From a checkpoint of a small transformer trained on Wikipedia: untied embeddings, 736M tokens.
MLP neurons of a small language model. Each row is named by its layer, matrix (gate and up: input weights) and neuron, and shows model dimensions 16-143. Each number is 128 + 24 x the weight over its row's rms, rounded and kept within 0 to 255. Numbers have three digits each. A neuron's up and down rows have the sign that makes its largest values positive.
After each neuron's rows, "fires after" lists the tokens most often just before its 100 highest values on Wikipedia text that the model never trained on.

L2.gate586:161112143115110117113137125107117150147124163126134148136092121122148135158149140136085107139142121149123165135141137143116141134125078121150154128130086120124069131119136097116145060130137161098134147154119165137112140114115121105161146124136142155146126127105139111143130061109107119135141168080120118110111110153144131122118143154125153144102132099147186112143128103141146145116163
L2.up586:169181190137084119111101180118170106177099079134066164143113155137134101108127090167083128125129113182127109136144085146137176108142135152137157088144101110107104149102123147127111071153098140150150111153155137098126136117138153107143107144127148119082170098171103088113105114129128142143140152100143157134155098153094132173103151099099150135123140108151102141109098107095126144150145
fires after: " |", " D", "ual", " L", " r"

L3.gate964:138099125112117164070194162153143135131139093121092133097096141151107140134111111120040157119144109147111123154128125086161140136134105112137163140083148125106165123118170114109075078148113081104155152146141095119141120132175127114140154128125098134151143074123162143124126114128129140140143178114110105145131158122113127136112112139111105122148142110129114112127112135119130129161130
L3.up964:163118105111150123125143104094129124151152125127139081126121153110097146148118199101142119130080109156118144137121118106098134114132154121161097127106116137156097158118132142095098148172102152111125101097146146098159116138134097113125139124144134108157135116096111102132134100148145127104164123167132145123137102148113101169108160141098102103093174112126095089127144126096129132091177
fires after: " App", " c", "c", " C", " inc", "p"

L2.gate488:133112177136160138140114124164112178151150086113093116132152137110126110115117145131096153104123107151133101133128155089129155102128120118112107115080078121129153166139126129157140139157130107114158127123142145121143072078133141107121136118152108142129122145136077106128085138133114125163173124110151133156114125173144127111124145115122117136120132107139141138135086159145186149081118
L2.up488:103133130132143143142149108106120146131172139118166160111143121150172138111100174154117148127129161141128097119115151102173100148126124056143124140144067126127130137112144161127188129105132145144131094108133148122148086124103109125100180131130146147130118185152122148111145100168163113091152131129115120137133139080091136141152153095162092086127097105103083145114117107116127130090082
fires after: " f", " M", " F", " m", "f"

L2.gate606:117099115145137131128143111127172115114143174143126120156148087154181112095143123128136112102162124119122092083142145106109144125102076162101169156149137117144122108164152188134126125126108071131134117115107096106140124142132127113100123093125141115150141122108133121156124127093116140148139092127138137147144149126169092112136173172115147138118130163091148088109115094145178089134141
L2.up606:155129081106133135127142111095111131101189124124134083104149102145076174110149150136083134113127078083132113117149098125139140123096104125148132156144131133157109137115159132130149151175114110172154127161162129097132146129125120112148138131113083130158128105148158095088139098131127123133165138112163144126119169147092148158085175120146142136086130103110130113104079105165137105197130
fires after: " H", " G", " h", " g"

L8.gate730:145154178148166129100172177128086141090128176110156139116128141110090173096140115126145077107105119124128128134120156118130123110130137141108140146122091153144140124114162120119180108093095083123114123149147133114110162128075144171116113080088152138147102122120120157115135139134120128138146189129162105098113100157102112122120122107104127139119116127142160174142153118135122132117132
L8.up730:150104139135096133093114121145142116124155117107118126117070108091146141123158155152158102122130138128108130155084159164103113112147094121162153138107123140117127160116158148136131120110121146124093139099125122174135126099147113129155135131133186132141096155149138153121142141113102134181144146141147170096147188116162215112117140157128093142092113132169106142133108138113133179141136
fires after: " ", " on", "On", " On", "born"

L2.gate134:116106103144132113139126125117154145125170174118117143100106110097155088152114159106173113161144129119118135101123116120132147118131102147118144158137154166100124163161086103149149109076160112141100106105133163115143093088102162122111114136157090162153168126137123108105170103091123127159111133140132160157142134145140112173147137105131104117116158118137153149099098127132115088123155
L2.up134:136134118141125106144107151111138104195101103109114096142126144132129132114165138115119141116147094099125173107119108126109122116125136139142127121137126125113144115123125085148140145105106133080142161178131130147113109123145109070106173089127092153165146180100151094141133141075121094113114118127110112137087120142184099114094130111131125141159102112103113100121096122118140109139141
fires after: " B", " G", " D", " C", " or", " M"

L2.gate313:146149131135118100178153090103115142122107145108161139121086141147098094175134104143130125144171091123151118143135174124138158134125137127150135108156119144135119151108125140100119132085113144106090161166126098122125179106160130106120122131161134123124127173099153117175133172143128150149125136120062140159125141090114106121118148134135109124107139092096120129151128047144115134168154
L2.up313:089138142144078129142146075143127092104118149174096149138154118145153122103146142150116134087142101150117094160118089149122141103129108148104124146163160112156128136149147106142145143087132113113107112120125101128119140106104160153130087143156141138124098134180140126154103154126137121099132109144132143120150140132110100091148128081117179134127169111097132107153113138105169086153116
fires after: " ", " S", "j", " n", " Mar"

L2.gate277:134126149110142093073112133173119127144111123117116154138109106155149081167072102097106144133104110133097126135160121113121139169100159105093140139117137109134155112127133132121178146181161157117135116175112120133159124165100139105161092141169111134109092113130097079125122169119166165100126120131110139143106159089145105133113120124133131146148116131143149095126111106171086123133187
L2.up277:103108149098171112150145138154116156155138149155105170107156139131149126146119111129114128176101127145107090141184110143133181128132118126119133135165151098130128127108121098071104126101103091121136138157130119107115116133132095103117178161153151152128152161178117087137128105085107119146134121116137071134175126115100140109134115095106119110148136146104167157123101146138128116158123
fires after: " P", " C", " D", "ic", " U", " S"

L2.gate594:141126135142093061133170151144141129095187157137136172137119113107147117121100092136127118115116158130085110105134098113184117144100141134122106114152086120097076124095117106119141110136148145142140117168138144121153123109115119175124074144130109115128198079123177123157151148067137137131148162138090132148145099131137147137127142123131104137110149066156103103112127095132140102092093
L2.up594:126116139161101141087105147162142092179118130142143116107115101102110118111149127150135151136150085150125125164125103155151103109135130109171133108125118093130111118159138132150141066103137118129145143138113130143207103139126128160110158105128112099128164138163083167119155091121129118170084162078136125135096124100110118129072080120110159103139174137147139131125134155121116175108128
fires after: " d", "/", " (", " B", " R"

L6.gate360:172102170156146138150130145150101090120136099145135165108111099116111146123152120091159134103136163082141147091103139103136084145110081097110103139111119145134130149139101138089141148127144100109099164124110106156114177156146110137126136129107111137161154178163174146128103098091151178138123093121120137131161124151145171105133173097141165116083146170085129105092125165130127111118134
L6.up360:129182110116145074183144128156139124112094144178137139098118158142124160118106117142130149107128102136115160118131119121137138134113074139126159102107151106134164130145082154126150086135150090141112126128134130121141096122140188084105144131161150167137123145133099127143153126085119173146170162095135130142113144126121133127118110129117103090098169091119118143169116155129121112111147
fires after: " the", " The", "ick", "The", " cont"

L2.gate637:082134111135105108113134112141135150132147106130123078136128110122169098166082164118078122108095114147146146138126112090097101154136130148137110149141089123137132158142123128128156108150132148136126108155121120144148117125112146124135149111156096110175107156122103113164103131184128110168128097127131072120153145118175090140092133159128164163140111123141088082104147105101096118123160
L2.up637:144125149163101114128157133107118094153155119151117156081104154103146124115088139133160128114100122114167138113099140142149147102151117139156092162135093143123154144154147132121128153140154122091091106143128148066140132098116093070107143142183121167100130154092103105195085129152147164151151128114108142093125077114079098082133115096113154136142124105134115097114129114138151125090108
fires after: " D", "P", " c", " C", " p", "ey"

L3.gate48:145143140180160150128098078118148163131177124089160142125134166101136143175125129102137110137128112149153139107137189144098107132158157154130131126158112130103113132102132118129168123143117113128124109153144131141159122164100128162164179124099065124096115182124121145118115113121126138166157166205149122157123112103163155102082100175166115172138140124126130086160134116164159099138112
L3.up48:169125115141141113144135145098120121133151143115079151162110135119099126150105143106113139154177076129125135123115131154091147101151119121092112155160153119144071146164112080138119120112151138101096135135128162160145161138106104099157148140142073163176178171119160137157122166150140142132132145148118137133127124117136105138117118135131101128176130100130147176171140124141146128132119
fires after: " ", " ("

L2.gate360:148117092093092104140102126129146170149142117083108139171088147153087101147093154111117144090072179161127129154101146096123084111124104107087174120122125094107160138162131138108106134138164169114103152129156155124102136089194123114134106138127101163117137155132114084136163095080163117119131147146121102097115140140150143118144129160072112131189122100147118141150152161126170101094105
L2.up360:197116109123122115099090163132126148140139101123159115176145131115160115206128104133141101152122143135134108148090100095164152168142169127156155108140160187127116153128111152126101123168131114135118146120106100079155136133147097108119157167129112125123164140129121109113141061121156154162124104143130128104121171135138159083108104141145122168136125166159114122175127148107136148156127
fires after: " P", " p", "P", " Mich", " Ar"

L2.gate95:150143168110131107125146107111133148103062122160185152103134111163098124131137080124069142089116143124120151119093090080129136130094124140160118162163134120107128114113136099125113143155160160136108119161144134077142115137126110125125114137144126132139135144139128096114179071141101105136185102086120154109133120148174099154136152130129129192120116116095152099128124104132198111141102
L2.up95:143160120133083104102120100148144114150134123102122141180114106157124120111105133134163153122126123134149124160107147137125111108124120114133162097164152098112141116136141086099100118148119114104143142143106114106148166142111129128120145159097175175128089140142111128102191139142146098149071119104108116090149139129132118140111133150098176129187094114153117153160168077095134137145115
fires after: " G", " I", " L", " D", "I", " l"

L2.gate177:116140131145124133131111150148155080125093130139122106080168104144114132101133144108127129152100125178137148150126115098127160122116124107141115139066156114089161131125114130160080116089065128120115135100109112111115173154117133157148142125153142106150110146167120096122113107105131074104156116128123112192120143150127144191093180150136156160132139109128132119131135069105170103100139
L2.up177:166103144092103132159077121110104114122145118175117148137111117151093121143123111112120197157169117112109117107128083134118106064097153120150135159136187124127167112135130150085128109139067145151151128136152142131152130115157071140121100126146124122098116095152102139111121125093117103122119123117122072137133165127135105071065109097146131115124129124151162111144125142114114138140129
fires after: " P", " p", " c", " Be", " St"

L9.gate773:168077091208117167135113103133115151151132117120130118166131149144127100122109116119151128132145140134141102172164154146120145119100172145116130132069152126100102152122102125134128128152127131081117129099126098129089094146120113133166169137134156122093155124119128156114086048122158119126140144132130128092110148122124141107132122159177169167143131158134137081142118099154171142125138
L9.up773:167139128129138114157124148137093149102140096120104153112101161127158126088158144126107137155181130104114124167111136138100132138122116159133153132098153128146126151131115155189114142135164130139110110147131111150149121097148113129129145102120122142145114127117118167127152129088131117151164084124086140151157129101149100129063097096135100163110099130137101141137096111145073160140162
fires after: " ", ".", " .", " (", "ard"

L3.gate601:117126146107110072132144125155119098139087108155134159149100145096093153174120128103095088112170139132131140172099128144133177124134119122091143103092141114098090126146128102087103164090123114130133169096133159130126142142177145110132126097090127134139123108091136099150155138136114122134092138134138144138127148161175110102180155142106108132121160139152129094146111161120178120156136
L3.up601:087112074145077094139163129109111133112140124144131135114107122128118115157160116118137137157116128122152132128066156140099133140118143144131168129110108092130142160112113107127136105105100150136151136123150117172112132126102116107153132147112138126133120123113118117161112139139085126170125138157143115135150124097150136157137151052102148105135154129143120109150183162101121134132133
fires after: " |", " C", " S", "ust", " N", " T"

L9.gate580:136186165110088069114105113122110090127110139139149126119083126133089123135116121153118121141125116134138120127145136122132094152135162126105105149133112158149120073099139144143086115141138162090110108122160109146130102092136135180103159109131155090084156126131114138163147138132119102161102154156150101150120136102108134151127130144150093147125143082078105118183114129158141148095110
L9.up580:127145154136172105197089118112144193125148107087113140123133164090131146116108138115117097147100103174153118109104103118149124147119133140107169126127149143120143127153170193127136157133146116128093116127163130154133122122108136164162173124181136124115125101104095131127139085105131117094127135153137125092144120128146117117145117144165091100153146083139103142107122167142088149133178
fires after: ".", "-", "=="

L8.gate244:142143167098114105123131144138122137124120141116118124133107097114091128125145107140126116115150139110139119122169127159122166135133083120145149114100065133133149116058159166124156134132101107151131127130157130139146161148134111193154112144088198131121175130110138159119110122103125116136136163114137170153085113086126139115139104140109116108107132160146131163080135133111150140118115
L8.up244:138100149112120103092130159105150111134127088095118153147156103154152147087120099139146102125152124099141155119117132110123173180132118158083099122121140070131118090131125123133100120111133094150073127147115138125107134117083131126137136106127109137101156132106112147147115102132087152116096142152147142115112132151126144158150135138106128135163139096127101139164165124156134147157159
fires after: " ", " •", " (", "-", ",", "20"

L8.gate929:093118147134119119133167153127127151115123157088084109097135120113152084147151150149142108152135133132132131144167115164158158149127156147145086147129157181114157104137133134113121088114118132086078171109144128184138121108150126139093121128121122126119125105145117125090144106142125096143149133130126095098126146140156149153116126148110083136124140118144097158168172143119100105145156
L8.up929:154155130155101113157139117130116178126070120153122135100148143093103149116140137118139131124148115130117143156111153130130111109137161099126135135094119128116120124163112117109125107054101151135103180151142121162157144127127122105118139142163067089118128152134115129138127097165143138109124137129140144121125157110136090121145092179133116124102149119103134118127149148139134113101136
fires after: " ", ".", " G", ","

L9.gate368:159114152095131128097172095133121167143154132095121146143145119114161177173115125143129118145127053134158128118128151111094127080121167103116144154140135097091148117129147157156105163130114139133160186133141150150181142147122100066127084123174176178132127108122161106135121118121092138136127146106153128149118105133100134127134151140168106154123111170114136133175114128114159123135147
L9.up368:133130115111131078103136107096152164091119111106101117107149103104103120130187150098159089131091115111123152120136151144099142103104132097104133164165087115105114175119131160105110065131113144127126119157148167142135111123147183084105096157143107062151125140146138145128153109151168110129137117146138126101084117135154128135131131153193139089136118086114084111092147136133169077077158
fires after: "′", ",", "."

L3.gate844:112097125134127134146135145160142101134129152058139190085126132102150118145102166155128105148168115110111135119121135150114135140136127109147126131103131122122106092116102123140152130169125169143122107139102150111131077119148103155124159144151076126142129193132145165131114144156125101107129108131139123113133118135142161139146127094139045154136164174089103109091151145170117140154089
L3.up844:147115146140114087107124103110168150118110162108142110084096135103093119165148117149087123119167082127068148178135126161156121113118138120114117128147162120129143153092131136158152146068152102109105094142093130104131115101173121161088122118138171149136175109101110175119111142073131116179133140100122144126113135117106120137106079128098121116106099131127149098139099127134114161144170
fires after: " |", " b", " B", "B", "b"

L8.gate94:133117132119089107141200108099141135120112112156128135139124153114104120150122131100159135126151112136130131136163120122115134096191117136130137124144085113118169082124138093117108115097135112085102115141068082098152095158134152191120110129137159138101154112122127107104138123133123090147155154172117108161073132145154108170143102140088070147084153139123114116124134134150134124149167
L8.up94:138121143144111107108139117113139164144119128113118101138153169111132136194169100134138112156068164126129109146107128148123074132112138101112154112121111128086126157146075135122151111150153081084137102164115107123125132130157116128153134134163133101133135168136107137090147136135107135138129133112124136143128143111138112136112082112135100097129105109130096158124103146105071095130136
fires after: ".", ",", " in", " where", " he"

L2.gate744:144154124145107154139126143189073133134126149093150155143122157101165180107117074138119159151143131119125134113139072133123104119125151117108150137115109146127141083106166145139097067126126189094148155121130114171155151113100115098113156165163121116121158118126143171136126157130112150089100118146158142168101153096105120176132120118115110136125133089120138083142124135169154095165117
L2.up744:145131116107150107158117137132175136140099188140111103151120136154138125094099167148134142154119104130122137131112108115135114148126135084143156118078070171136104119122125150127116130128124151133160146118135128133164139116154138118134157172199118097154094138104077120153116136108102176187127121150143068142151169113158110105140120089123114118134116164108107086104121122148089137116176
fires after: "-", " ", " N", " S", "A", ")\n"

L2.gate719:118134132111171119129133130141102142115122134138118143110107151142203116129158153117129143120170161152137139093117120091116129174102121108106123105152132119146111113142119131126119109076127107116132113166131144140150147132121164123089149133114128172107132144159148098084098101129106093151124144136094111163126111138180145164153076136088115151133138071139077141132138138110110184139154
L2.up719:161129147161157162135170127105092152068174082119117154109192117151135136158083123124147147111116160114097097145145160159112139146144183165117123134148111148129135130127132190106109095129148140127106128155119125108088115128137160164117115144092063134145117104155109149128147146138108093135119112159177128141109109143111144145120087134088112139155093140104127147109148133137139120124175
fires after: " g", " G", " R", " P", "G", "g"

L2.gate478:128140144123121092145113112127155164182122160139140126121075144131128160110098132137133060175151128133206120111091122108157120129145135142127099113121131127096125106132167124132117102149110115125130139126128111115158076147157128077118189129141128133101096113135100129117154140123164087160106118101152091107165139106111114164121135087137139136161134149143124134129137121141129116144125
L2.up478:105176126137132129097161170149118112112178123148139126136088114098106085149111107105110138183115119092139135112102110140156118150130118141130135102128138152101102103113144164159085157126100141143175113101100125149154134111081129084130136148133122115122107143157104081159125113143131145192124093125157117180141128141146175125169110138151118085159137150131181163098105120177139165144161
fires after: " v", " l", " V", " L", "L", "V"

L3.gate932:137086181149147159125155092138129095119181112163149150132093124102156098122156159125103137127121166146135125135136116115148112112137147143147139161165113118129142135107089141110145153102141115109156110100151151123108138129127147142163149103132147101155122110103102113120097101107141148118114166151117113130132121163092111141089155114118147134136093116139128120110163144084126137105090
L3.up932:119110080075120126142105129119135122133091148174147136122128119095113150106141121135108131118151093109161149140082139164174089101128162137123115132088122153136111124131086123132173100169151108148163144151148117128095136144145146087153118129172138144129150091071152167141133190112120103139126112091121127114097114120103136130161129157180088157110097161121106129140136115101094113147137
fires after: " s", " ed", " beh", "The", " The", " Bar"

L2.gate1009:164132094068111085119117117124133139146137152128125119130123163198102137152150119121077137090112119121129145167144128111151140162098139122116136143140110097129133130110144152126103109134128125136090119147150133104145160126098125137113126122132093128170147123128103144153116087078156120181115094130095113082156112181142128123079144146128184127134100111080130126151135107097098135160166
L2.up1009:198100122099076127114137120118129121162159143149101099145135138166134142119191068136084116115119149127121130129150116069096125159097148156120172177134132117139140155120125129146110131169125130116137128125158124115127132151125107120117119131118133103136113122082145178152112128134132097114115134147117084101152130133194132102111142094108084154131106089128101129201137115100139183109121
fires after: " B", "p", " p", " P", " W"

L2.gate390:148113119144144097140135152136148110107161125112135107161122107104126115156113139131139163154167143148152169146121124087129149091131115111136106105158133120087144147098165118117090171105145101157116063093121160132163118107121131120081153158118099123151096147159115126096123110136151115122128141153137127155106128172138081136166097148117145145132146099168119107124080165162117131161129
L2.up390:151081112131103137147114097144114162116131101122135099141138071089108138147111134113131143062164107146092175130144138142134123097125105118104139105162099143133138138127165185137125135087122120133084117165117166131132115107154145118087203105160109148132123176157149136116120165112120139137100111116142143117137121070155135122111120131157123141148141112115100099169131093136148137147099
fires after: " C", " G", " c", " g", " K"

L6.gate819:084114105122098115153086129169090112104116196154151141138096125127108107131121122149126119116160127186104110158140120091104119146148117139179138144102148124110122174111134165139119199084129097088110135084117137107090137123163111143087151126106162112097114130135147140125122132145120129115137140120103089173128151095155135131131084147106137111127175155168114115145143187150126149081128
L6.up819:136121098120124154171152119118152135133112152143140120116141145176152118148135113151156109119176113140114128150107099135143134128141093150124128105103147148109147097131141113157118134136143140160102122143114130120115126136124121094079100147148103110139112100141173140076132139095102126136125115101129087120129092104114137157119157130158145126120119120169140130169105188141152147147104
fires after: " ", "a", " G"

L3.gate653:108145128119114102147181113129138132142127099117091135103130114147143192100142096122138137106122085143123091126118104135139147139117124131154101141111145133144119141155138112160192117122110136147144158118104120167128116142136092148145118178114143131113133086089100116149104122109160158139151129096165122108138143115106127119108181135075135130086154142142142107168089122155139128111102
L3.up653:104118173098157153148163109071108156083069122162136090172121104127129149128126129094124101144138139127136118150142131120126141120099127132171141106193115153124122131112123160119152096120101112119110107129135148193113125132125104161094119140120161144185134115093125155166134145118186097109142101148110102154166083133150152123131100132130141112120148137151114182156122158104152095134131
fires after: " rem", "n", " bec", " un", " br", " re"

L2.gate855:098127151148094123182149135121106159107125172150114111102160112136113169127117174100086114115113144113102131121107111136154181115083088129109161146115144134139099109134148112125095119145102085147162134073071135160109126126135150136131114117101139121124145095152116114165142097139130115117150069127128144151182129134131126160143154157116134126142149159163100145114114118114125144107097
L2.up855:049152171138127136115099106110094123091122116121119147090135113138108136137124126150102155166146148096112142111107149093166148149138080147101147102116110159115123139159101113146136165145147160189149084124155138077166098135112097176084127120106122119136160158138156106100128186113122155111089135114116123166138119100119110117100177117167124117158164140080181171121121133132121116120145
fires after: " h", " H", " U", " arr", "h", " squ"

L2.gate613:142125156166128107128111084138110101130122129127107150111122103154107135106125147128133095112129144120135148125108151114148091101106139079075138158089136097120079151140148154112125122111148110139086139135096135139151124096160136091083151138172066091081134129126118088139128133114159171161139146128130161111116123145120135106142143175148146114148167101119102108097161150136142130106099
L2.up613:125132172120143129146100082139182119172162106132163177135133130108164142141106134150104153127113109153143149099132130171165115116132111094098134140116112099121177138128170169158099127117142107206079118147146115150158117116139101109113141120112131151137163182101121116149127105102128180150122143157124121099143117122158115123129119132113103130108134149102161132130091114127107152134125
fires after: " f", " F", " P", " N", "it"

L6.gate362:135126115118098138144129141089059186129118155083106120097112102115109121171083097157094135168144102153112088120136101165097131129098073153096138106139165129117105118089121191135139113136169131058151146131124133129135144099112108160124129136157145105128172161108101091131142118114136072117157148162139102102124151135115117155123129112114127133138166104108163108138138133123120119148157
L6.up362:113117117138117120142168161160102115115153130120082144130103125127144131145126106163165128152120110135098155170129096141151122162131143093127133162076127074156111093114103106140161118113172147193122166148124148115116121121121115123127157159141117147108118139106147121166182149130157189125103184140137140119118163130119159140097111150141149143136161101165152093121115114117154170143177
fires after: " |", ":", "|", " the", "-", " ("

L2.gate181:156147136143131139138134124158111129086150153144163131168094139097111154117152113145109135142164126141147138113111131167109123116144169122155136100126116131111059102125110176134156117139135166141105140122115133138176095177131122146130145123139114133101146115118143105154148189099121116118119078113178138115119099123146119123137166130102133144119153109155124142114157103187124117146105
L2.up181:137144152174085152113147145094141124094124141109123104148134131128150166104135089140104099144161133138141140118098118085155138173146171077124127106108103112091126096136109154123182117159141158174118130108134103137157098150112108145135109174149177126118136085135122139183117152121154169139151126153127108138151093117134106114119124140108155159147138096161117123150118149134160135127182
fires after: "-", " H", " F", " |", " St", " f"

L3.gate175:125143141115100155105174146136145160144152130154127162120149121102117141125143109119165109144132151130137149122149094136163152115148118164154162122109104108134123122114148135110120111166105108159137178118115134150139134141149132165114159104152113138113102148126094110111136145145100159190163100192148115096153144107159121090148113124143130138102154132135119068121113140175148119118059
L3.up175:087110142155092166141148193136137131140135145129116154147121167116129135091136138131102126131116140110087133135099112136117120110169176159148060144110150146159075142075134110126136087109116136118116139170119151122142116121109105106097138166139150117091116096122130071138156124156105142137136130138110102148142097125154111103167120110133133141133129177120102152126114146125092128105135
fires after: " V", " s", " E", "V", " S"

L6.gate480:138157116098139157112125122142118125129114112153143123135104119132160151163107147112145183099126098125148131113122122092175118115132142131108121103115128098152164124112136105118149123100132088143128151089160123110161158116094120143120163097116116122145149158117130114129154142124138141115125161115133078115116161153089143146119114110102098165101094137087092126126094107143112148116135
L6.up480:139111095128139126119133150106141089139093153167111140139147150109128107105135137117127115086130119134130146186137144127160107111108106142135195102102126143157148148100109131112138108088097127108184121124166142127134157147120158117093134117067174118113182129094128152108152125105147143133095122137086209120080126129131088142157128108053122173127154127096105098102148120098107132136131
fires after: " C", " L", " M", " P", " R", "c"

L3.gate1013:105127129139113152156146115166136085145137169107130152115108120154131124158119136145128146130107111156120114160136107152121136138126099107084155081138152097126145149132148120106125153145113122117171074146128121131127171096153117114071145098155131101089142174117135156111116098102115123142124141168098139115152140130172132100115151130093121059108122097093147164125097137118094144146123
L3.up1013:112134112113111154114106116149122148118147151136145108100122113084171109167116100144104119144113151131101147148106123123084149145163155171087151103114102107112163154114141092106116063128127062133130111171148141152114128112146118112089113100134137129082136088161097155134119125110128128110136101138116114125143157102130133094135120085181133136109122099163141132116129184129104113135118
fires after: ",", " prov", " str", " g", " caus", " gr"

L9.gate532:119151113095093146142146102110143177143144125090119153127101109126135158120117146147128125125123167132111125124145150107123129158122084107119139152120102109097102128146085140135095144114114084100155082140137137122078156120186118159108170125171165101121115161126083148120134104107138174119123119140102142118097106114123125137166184137161150145156185172163156052131107108149146118081131
L9.up532:160126125155146133125082135152083133130151142170120130138172157123082162147100139106139129156141140150168103125169144127088183094080089097114126113123125152185125137129161145138164097156117147147136091136131093130125103092146107127143119124119135074161083146142129125182096126132132125127165134111136141085165155132152123102105134071142099150107122081105148156139133110139111096121121
fires after: " ", " on", "On", " On"

L2.gate387:100111115139115084168180115131132138112130138100173151080102136105175130138110117136086131122125102102122090101130085119124117090151141105152137169165130117070128099122138121116107127105111155138137144131099112177120163117118143146121118118124102158139143150095133117171130143119121134100147134158134161174104089128088094134116185126112139145127139127142103113143099106128117113119119
L2.up387:113119141157174127091134111146104148147154130137164168159145143090170139120125096129129132169141097128135102136131110164136158150191153108154139145158125084158129106091124140142120123085142124077113154152105123174145137130114126128086142156116174142129134118148102132149097162117146141154147135175141133127151136154123166107131114140150143126158121178129146151151095124132144145094095
fires after: " D", " B", " d", " c", " Al", " cor"

L9.gate533:117126131175101131144172104155123113154072163101085122105105142165106156163141149139136110091124090099109117158144113155143143111106156146142157091147135186154133121140144124104142153108103163097102176131153131126126127146149122106119116120107155099170110099107127162125105088144112086145116123123146106137120172100157116135133099119111168137112130138122121109119136137131150158149119
L9.up533:134115113120081173141133078111127141098102163123162131097149167162136138126155126132117093099138101166121119182115142139107146088152124172131127138125127166161130118087101143123131129103112145108150089104105125110142119149163134126134125095118136120145121104156126128138096117103075095190142123150140125109136154093136114137102149158080131116166113150109137140137124144102134149104077
fires after: " ", "–", " |"

L9.gate700:156102055087128106147199127165102162141145126116133076138113121113129153157133122130145087157127077136131098146110131075112116171133134154118133141134094136135127109113148150152126119139088126164127201127129142103142140082156146160133137107135134122134139140132085154102125081152124113123105131118079120120114117140136154103141106120116092126146120183118120117152123131130086125135195
L9.up700:154135130157135082149170173128134138103153126100189096150091138097088130099105124156126113131115132143124128124088099124120150116106129110121130178110111119129076112146152136139148138144131128145119136148111080112154163161109126127117131164151106119129122157126135139122133137159146159127114136147127150082109142142129150107163111138187125152142086083126120167087173156124147128125130
fires after: " (", ",", ".", " M", " m", "1"

L9.gate635:100157142129179105136161134132150154118090107102150120155117157119115086148138116124158115126161117164136105125116141089115114149099119086106147128157142131127150100140121139106105109152169139114123103104177149156126190153121130127106127127168126079127151130120150151133088128107170138123140126139114142114115129165150113075130113126084155122111124115147114175131127127122126118148139
L9.up635:110158141145097144089140141199097118123105147153123122136101145171137096143149129109133150118114145156086115178151138164139125112156125170095111121094140112147129110137108104177138140112132129104096144161122090122154118106131091138141140116135111097141097102125100186125149106136192184139145141186129136165136177109135128122130099116118146133129157144099127095115123123111127127104161
fires after: " ", ".", "/", " $"

L2.gate303:127155113164110128120147150132132138098109091111097138151145123134149178116103136130118104157103137081105129132108151115099080121130135088117125114122100096104111143110141113134111120121133156098135143146079121119133124124131159116150139114161144161153110100112097138169103107139160103102167156120113102119156141133136083100086129100134101070080134143109135119141146153143162123169154
L2.up303:146110137133106127174147128165083114099100098142068115159105122115158155119110121151101121147156144142137173125126134100151117150132158131088149119109107086116084099157134127121133096155145118138123153123123096145107103091154114122125121094140134169101105141107131116099099105184151178100140133141114137121127144111121138101133156117094120140116147138146153118096135166133129114109124
fires after: " n", " N", " f", "ed"

L3.gate195:128112101139088111166112154134108140115147132117088102152086110133138113101104132122125100160093156129110118126128079137110148108141123122155132113108160103136114105093154170108128141131137147145147140095132150142102130133127148178150097121135128116105153112090173117132077133087131107118134142144110115118134142146145100115140102159125130060064138133106155139129119094123162110165127
L3.up195:131117133149132141152122157119189140137114138123127127173152129113183108087121118148159118131181144102130121168126147171133121136131094091084101117116125106153144127101187117142141166139165114131130161139100161090138097105136141127139098119140094123143128150127132159078148145129102117104127085134147146147121134082143106115167174154152130175144152129148173136153136147145100110151111
fires after: " the", " n", " th", " ab", "-", "erm"